python train.py --n_layer=8 --d_model=384 --n_head=6 --n_kv_head=2 --head_dim=64 --d_mlp=1536 --vocab_size=2048 --activation="tanh_gelu" --norm="layernorm" --norm_place="pre" --norm_eps=1e-05 --positions="learned" --qk_norm=false --attn_scale=0.125 --bias="all" --tie_embeddings=true --parallel_block=false --extras=["capped logits"] --init="normal" --init_std_qkv=0.0183 --init_std_o=0.00458 --init_std_up=0.0183 --init_std_down=0.00458 --optimizer="cautious_adamw" --lr=0.000552 --beta1=0.9 --beta2=0.98 --weight_decay=0.53 --lr_head=0.00638 --warmup_steps=598 --schedule="wsd" --decay_fraction=0.626 --decay_shape="linear" --final_lr_fraction=0.0 --batch_tokens=[32768, 65536, 98304] --seq_len=1024 --doc_mask=true --train_tokens=699800000 --steps=10925 --dataset="wikipedia_en"
MLP neurons of a small language model. Each row is named by its layer, matrix (up: input weights) and neuron, and shows model dimensions 80-175. Each number is 500 + 50 x the weight over its row's rms, rounded and kept within 0 to 999. Numbers have three digits each.
Before each neuron's rows, "fires on" lists the tokens most often at its 100 highest values on Wikipedia text that the model never trained on. A number after a token or word is its count.

fires on: "n" 25, "s" 23, "---|---|---|---|" 22, " " 5, "b" 4
L5.up1167:577486418570496461461595577437443413479436438547527486487474548602422561498510491427453478475496424542519539521454491527479505558623511570569538459493441490557508476430534497532525417539510483443568465491575487446527508548495447586516414544388521543519495464525543412450516426394504470423

fires on: " su" 20, " from" 11, " by" 10, " ma" 10, "s" 6
L5.up982:581502558486449520492526465524533472502518552486509427493460521506487510430505492568408427541497565537457376501519557517467413540602526479547502603433478458428552534503534503405496585449497702453518559493518518493491500562458467479492521499541415453595547482510473481511450383493455508583

fires on: "m" 39, "-" 12, " M" 6, "or" 5, "ion" 5
L5.up1439:485501482474531566526425519522468581476432508432494470491478420451529491439509516506485497487513541544419498558479522520471549535521426530554553470566414520492475441479545553549447591631486544462541531478507471531498496544473504456470420546592443483557411513574519560503466499523529490630

fires on: " member" 18, "r" 14, "er" 12, "ter" 8, "w" 5
L5.up85:518494520526513471523477510480524531441462528495496453427413513527495569485505481581542594493480559575513463423414502517544548496530501459505499521437486537555468484507539473532524408539538554545455463522472556422399541490473444546415419510480404363548423497575472519485483513539581465504

fires on: "el" 23, " El" 20, " d" 13, "th" 10, " D" 7, "ad" 4
L5.up1386:451554543554535556472595548456511597455526522490517432543488467594474512400466490456446482508571590579520576499500477479510531516418598533485488573414615461460544460556573430479472490607499523459441413545498559452520482490438371553501497446470544452430452443533574502533507532472381459485

fires on: "son" 15, "mb" 8, "ill" 8, "re" 7, "on" 6, "in" 6
L5.up792:488461513605563471417553561489414561470534464521656515471429484519480516482483538472524534444524485471470519490507489554568474467575478552563483502480612512472579437557489486433657442497601460475568476499599551430468514586391441571459447427651485337563468525499563486484491496462468507497

fires on: "lic" 12, "press" 11, " Christ" 10, " pass" 9, " public" 8, "p" 7
L5.up1358:501567523614486445521475495456478478463531527573508571493517500466390556473519478559483521476516503471466443491518468574533511459534502475554407471498469482510477540526431459454446494442498582552536433409555456539550593469467365610524537466470535511440486514460507523551402481461488482439

fires on: "re" 28, "," 22, " and" 17, ";" 5, "ed" 4
L5.up1261:632496592532520506556546572495558485433468503493463423484536588471513483438463510521509478501547421451498404537591510491513520552494506587466507498583557559494472496534502447364452568493471448563591446486540436412467431502504423592524408553447482510517540512555445573458524459489450443465

fires on: "ment" 14, "ation" 8, "it" 8, " In" 7, "st" 7, "ence" 7
L5.up969:539550473437527527565445442434560518483476517495434484485462476498471565544426563567454540498509598557446589527435502542474515524458492457534548482519572469464539471486594431548427618507602517384551458476449556543381504475481493502513468367541553516517617469494509465487423595508432522550

fires on: "ter" 26, "er" 20, " inter" 12, "y" 7, "ner" 6, "ron" 4
L5.up421:474468567461584462507541459445588617447453481497535501554469504581502478445524473532459547472505470534558595505511459533566570455469547514533546587488537580476480494549502435491478532409517498530477478494480338423517633478514518473509568481401524450588434373486608453461437457547589510559

fires on: "d" 18, "ut" 10, "cc" 9, "ur" 8, "con" 8, "nd" 6
L5.up866:576528527481482572504567506495479538467530434518567426501586500433585478489504612444503525443552581454503539560510490475488500480454499611488496553598536562499502429464505549506516474525469500549506462582399550482413558542537548434517506509534415523497537482524561452544452525452528523444

fires on: " re" 21, "op" 12, "ig" 8, "-" 7, "mp" 5
L5.up1086:490449444458571570495449535570503515466386500640507482533531462468494477433422467464440507455535454490535512532540421442481570459477526509518556579490598520547459451461588530471474559516516452584491459428483476551445503584558647500485516499457530494510463479513575567533456503506389480512

fires on: " Ro" 23, "ch" 11, "s" 8, "e" 6, "ul" 6, "che" 6
L5.up629:553436543593622485456641464530436581476584503547541537534539515577482618488546517474489499462568512579468467495529498460543577477501527519565490543620497522569494480584525518454557507564470483492470478531497438553471539536371501581533471516547496567479418409446515491498528424450511559559

fires on: "-" 17, "/" 15, "il" 10, "un" 6, "ig" 5, "fin" 5
L5.up186:465423537467440597540591480506512459452427507580574419471495450471481553488516510433499509445517456483507492551534491464509494482524493504438477560454528506449519566451545578553529474572539591407503476431463465535539523583567435542522416519491518473621477414549514517554405450548382582505

fires on: "d" 27, "st" 19, "in" 15, "ed" 9, "f" 7, "–" 4
L5.up535:633535507574586603513418479379433548367450459563423441420537608573523513473498557572441601503422539547503440494534485488491549481523538530466506613532504434492517487515553537418460407486509509529550479609570515403475470497479510501461511466567494517491582512466403462530469486485512598474

fires on: "t" 15, "ot" 14, "s" 13, " At" 9, " For" 7, " for" 7
L5.up913:486486554533558528422475444518495486489507493490504478480546588452510557526485523525429431482516614570582471553504471474499586473570517533451527609476531516503495502496446536500507595473497489568475566446583574436495452516444560529611479471401545585475556442471473568641486514441518492482

fires on: " " 42, " |" 33, "\n" 6, "-" 5
L5.up1211:476483528537472418501562526436558551498474531441555513532442525471544545511524495505408510537500615561491518537475468460438505476459540469544529502590510518521514441504487414470648496453613470417482401525466537475484502482601508522484512514425504419470482556549402557444504547463430510542

fires on: "st" 18, "t" 13, "di" 9, " early" 6, "le" 4
L5.up293:398499652603415569553453482513507553498451507569502519515528527490561543438504613525432517475466520440539535521553437555615616600486457469549453546464411553479504408456548451466505516458496526492428439466450485546395590491591503441525462587470523516557387510528519460481513532547506506519

fires on: "re" 27, "ru" 10, "r" 7, "der" 7, "age" 7
L5.up994:535490456470499477570545493454484506539517623560540485495448557509528557404485488497457409423563557418523455510525488570539490505519586484514442410453468606481498475436613504470501622525472518452429521388557464386536495487484561539506480589498503501416439469492518426511542501455578460563

fires on: "ur" 17, "ut" 13, " (" 7, "x" 7, "te" 5, "ir" 4
L5.up921:524449458529452473519550594485442522357521463507450515473612428506530505435563581621451494502497587484425507506500510456537516432449489513569516533526554581557581466419534497487543511513419391550489541480474441418489504539450536545531509404524486477605471528497462474594503548534459449472

fires on: "st" 18, " most" 14, "or" 10, "er" 9, "e" 8, "le" 7
L5.up858:475491580530462510441532441529513600430420518526443465417468545489606512490472560459391561480443417546444493534657508447549600522527452512460494584575535468512542424522517487505535530536550571503578573533506480413482589553608430479522481526428538466562459523489560543482458487539516417543

fires on: " bo" 28, " to" 13, " law" 9, "\n" 8, "/" 6, " " 5
L5.up554:479429447577541449550507481399529517465475496407518436453469515494542607527459481429485535488519545493520524517509435402438563386535600576464523550520505569479551450458557475525536413524506528427506465430421529442475545495422560607511607482527443434426527519603498430484508480468585491477

fires on: "al" 34, "n" 18, "ci" 10, "-" 5, "ton" 4, "te" 4
L5.up370:468459516608473475498507568474538504495531637530478492442484534516485461524550559379452468511598457586515503488491476558439484498533465488456462465612484467431551467555543527500433469599509576436506469526379530497481590564502576467533507540514502452524466452528452573599429438500474529500

fires on: "ing" 20, "or" 14, "e" 12, "x" 10, "th" 10, "es" 8
L5.up974:454557519591510549486455489494546501382575458496378500370486498561374490518454497600484545483511503564483480526620456525520524552440549511513479591438502450532542519531434450516511486560431486494463494461519473496464504491609466459573503552469462523507446506523550582501439473493500569450

fires on: "th" 18, "re" 16, "k" 9, "d" 7, "ly" 7, "the" 6
L5.up276:540481598623525478518504562537415533382491433507483552486540470593514413491502473454383597442531543537549522533489551527556506475442597440394363543483499539504432562585493524487561475459478568505489502509480529404439485600612517494480490553555461549476393469558481589513383501498525549508

fires on: "r" 42, "ar" 22, "am" 6
L5.up1484:484487581531481477488457522525541455473569549477479509478515504448526468441449514455502476457508561502462532532557569547538531483484571499387447587483534402510481482615486450598496533577520473529533518577449513543489506495594536465535470437471504475525437439513501473598596460415539441454

fires on: ":" 30, " that" 24, "," 18, ";" 7, "-" 6, " where" 6
L5.up1400:569508481451559537565544460512557588472376440541438470535522562501513564454516459538455488521499487534413493526547548452468505546410500495485485489430581524500525487413544445469469461437571487523565422489515557520452437507406509540471473559416585486495429467459424597526506431414440571491

fires on: "\"" 32, " lead" 10, "all" 10, "s" 9, "er" 4, " result" 4
L5.up490:513495561514494467489468483465586494551518531501411407553528571492588534515520523582509604492490494553468474544563436517501485521519487596526447499443524490483491480473515497470462542438494511494465449522491517412582552579430421452445448522496519462471503468504470619491501528497496525516

fires on: " M" 36, "et" 18, "h" 15, "m" 11, "em" 11
L5.up728:542552547416453502528476438477575532525503463537514507519497468484471539457534422590564393514502557579427499487548500505522625504485449542536568467488492447466601461451502450449479592524498616539573564409542444535578519512555565527472442477464500514474452444596490532526345500463432523484

fires on: "en" 22, "re" 15, "ru" 13, "ur" 9, "an" 8, "ir" 8
L5.up386:609496488523475510489535520467392444495551499542487493541520465535538482386470488461416500457484471593523552422511602543570482565589571477462547487427527562529527448496597471464606503511461560451486477462464390450542488530516431521653552492454561474497393447431465453530479519455598461483

fires on: "i" 18, "n" 12, "|" 10, ";" 9, " Ni" 8, "li" 7
L5.up402:532494580479517492464588526508391586504426597570450472409511485596507505500460513440388367505587398441491469479557478508464523567501472490479497515494607507470473543499471419407542554504524506452548628490532421489510436448497532449499432518501456511516474519574483506535523485517442502480

fires on: " inter" 19, " Re" 16, "e" 8, "x" 7, "ter" 6, " re" 6
L5.up446:547501566624523556517460575482521554480400426530395510490543465540489496462493496530417605450507490540541531500527437491500554395429580521635403582560506565494527532448485539465512589508511515449514498540548378461537477475488457548510517433476482430518431549545556531481498530525544481455

fires on: "ad" 13, "cur" 10, "fin" 8, "el" 7, "ol" 7, "al" 6
L5.up1284:544515461456488552518484514462518536483461489497446495401561450522573442427425496466409424446521514446589531473513490487589509512475559612410532542464570494506574454480490473519472596528464559495494557610433460474495447554537388620576510512475502527469486507446496507532443544470491371502

fires on: ")" 48, "s" 6, "]" 4
L5.up1255:550466579556585570547529431511488591503513485519571515472518534455496464565456501556497486494454456545510497461559483388428488499506509469426534480558473482469511528495398462381586436495561407453518431469578511473527520514508490515461476388606507529505527513471533487474499589502575513433

fires on: " El" 34, " Al" 29, "el" 14, "ul" 8, "l" 6, "al" 5
L5.up381:438538464574458544469548427469463492432464543473440463536518430457390519482499525479518542425481599602451536477510467563507484598467446522491434491507580533518541494523509393423422522554505455472467530543498518466448506551493498554561526540497537561505505453568595565470549430434440543603

fires on: " for" 27, "or" 13, " For" 10, " M" 8, "m" 6, "in" 5
L5.up94:472529517473473575448422527515561595543521581493358414405444470507571457510451569563475369495461499515465459456580470548512613507629461534543534446453473499467517517504465572487458531559454508476542598442585486432565484520491499491503442500450487414512574444489571483503528561425501440574

fires on: "s" 61, "po" 8, "ni" 8, "vi" 6, "os" 4, "b" 4
L5.up1349:466517440503533508521591468428419519538539513449497472430465589626482580499509445490450494460476480521527508505537490495517470484642475411571519445517467577434536501358555453491580476502438580442459505403531415520575411524512424531523424432490500495483542525455526471513494397520585551475

fires on: "e" 15, "st" 14, "u" 12, "che" 8, "h" 7, "et" 5
L5.up1187:538481503604477461396561474438482504574471494463484418524530535543585443503556499546516447418520450573512513538557469447613552392519408464533513518498513478479548455468595498374536528595429473496515500438519467492497566468428499537588457507556527509502526454449531446514483459500519427551

fires on: "th" 15, "r" 15, "um" 8, "sh" 6, "ur" 5, " March" 4
L5.up761:475410497478525559419453449593484497494566511527399485511583538527528505527477497486541447429527455473453486482504502473500542560466585524472524566462573478508518516495561524491465465532525468531565470512471517406408566499540433523557459383489628520519543447471555517521515459407513492600

fires on: " as" 34, " At" 13, "s" 12, " As" 11, "ut" 6
L5.up6:458422538505497528459469460451395536480461592514423512527520497495440462560493488552388489473475518465495513526500435520503514560527489501492477565524578514542521530540348595507616539517473454521476567518520374516512509484424456484513424479432436615486401462469490557544479480541512502498

fires on: "ator" 11, "er" 11, "tor" 11, "or" 10, "r" 10, " director" 7
L5.up528:427424615498569449511486530505555539431491502497457475545503492483592524528539504442530531485540604525465443539473557497618470529564626452557546530391513567500569460508614436507499508463565487454438494544532510540527484543387465519507483500529439421480501375543573481534415502513502426527

fires on: "th" 24, "ra" 10, "min" 9, "re" 8, "in" 8, "-" 7
L5.up1006:469506550535496585557438500460462562514461529480399528478520469405471519419462494524406499520582487489547516531508474570436536566491557375511486505474501437504541544506564511493517491531653551529473501467480496471514510491555492459449433582462458539513401506569542538571469500434467535532

fires on: "re" 45, "ea" 12, "que" 8, "ir" 5, " 19" 4
L5.up365:497487524642552476572558528569466440482489451517389414507430564416482519483465466502458481455531480472473472527503486463478533468504447472440448540504455513504548458497488476541561560483482398462400527548552558519497487513476534553524439501412483500442549549460458455501493466472481445438

fires on: "ment" 18, "ation" 16, "tion" 13, "ative" 8, "ction" 6, "ing" 5
L5.up182:439534599527552491518468488416420571430469553488496453437426464471464460485450503403496527489497458527503564517430514432576582449444485483538505464451546596501533423467532478509561590476524505444486473480451504443482567564604449525517509444512526517450612478471501550426508518555429512525

fires on: "e" 23, "o" 14, "n" 9, "te" 9, "a" 7, "en" 4
L5.up202:530508534483572546528480478506397485523561611532492432431465555599576514512452464410509450475625528516479466587508447510470532540550436482413479469550498514488445483542549436535509540532494433359546513507457568505463446520370498499510443551464574494495383556503448560509570424473549566468

fires on: "ed" 32, " Al" 13, "er" 8, " he" 6, " she" 5, "d" 5
L5.up484:477480479549604454403480482523476512455525449584474517400506473481574523530504587528513568480533560624538503528459514470523557496503572531458457558471573522576570428541505521455553425520454475519559600594411435405465464533493555534490452426560507500593592449475487473521417558475478483442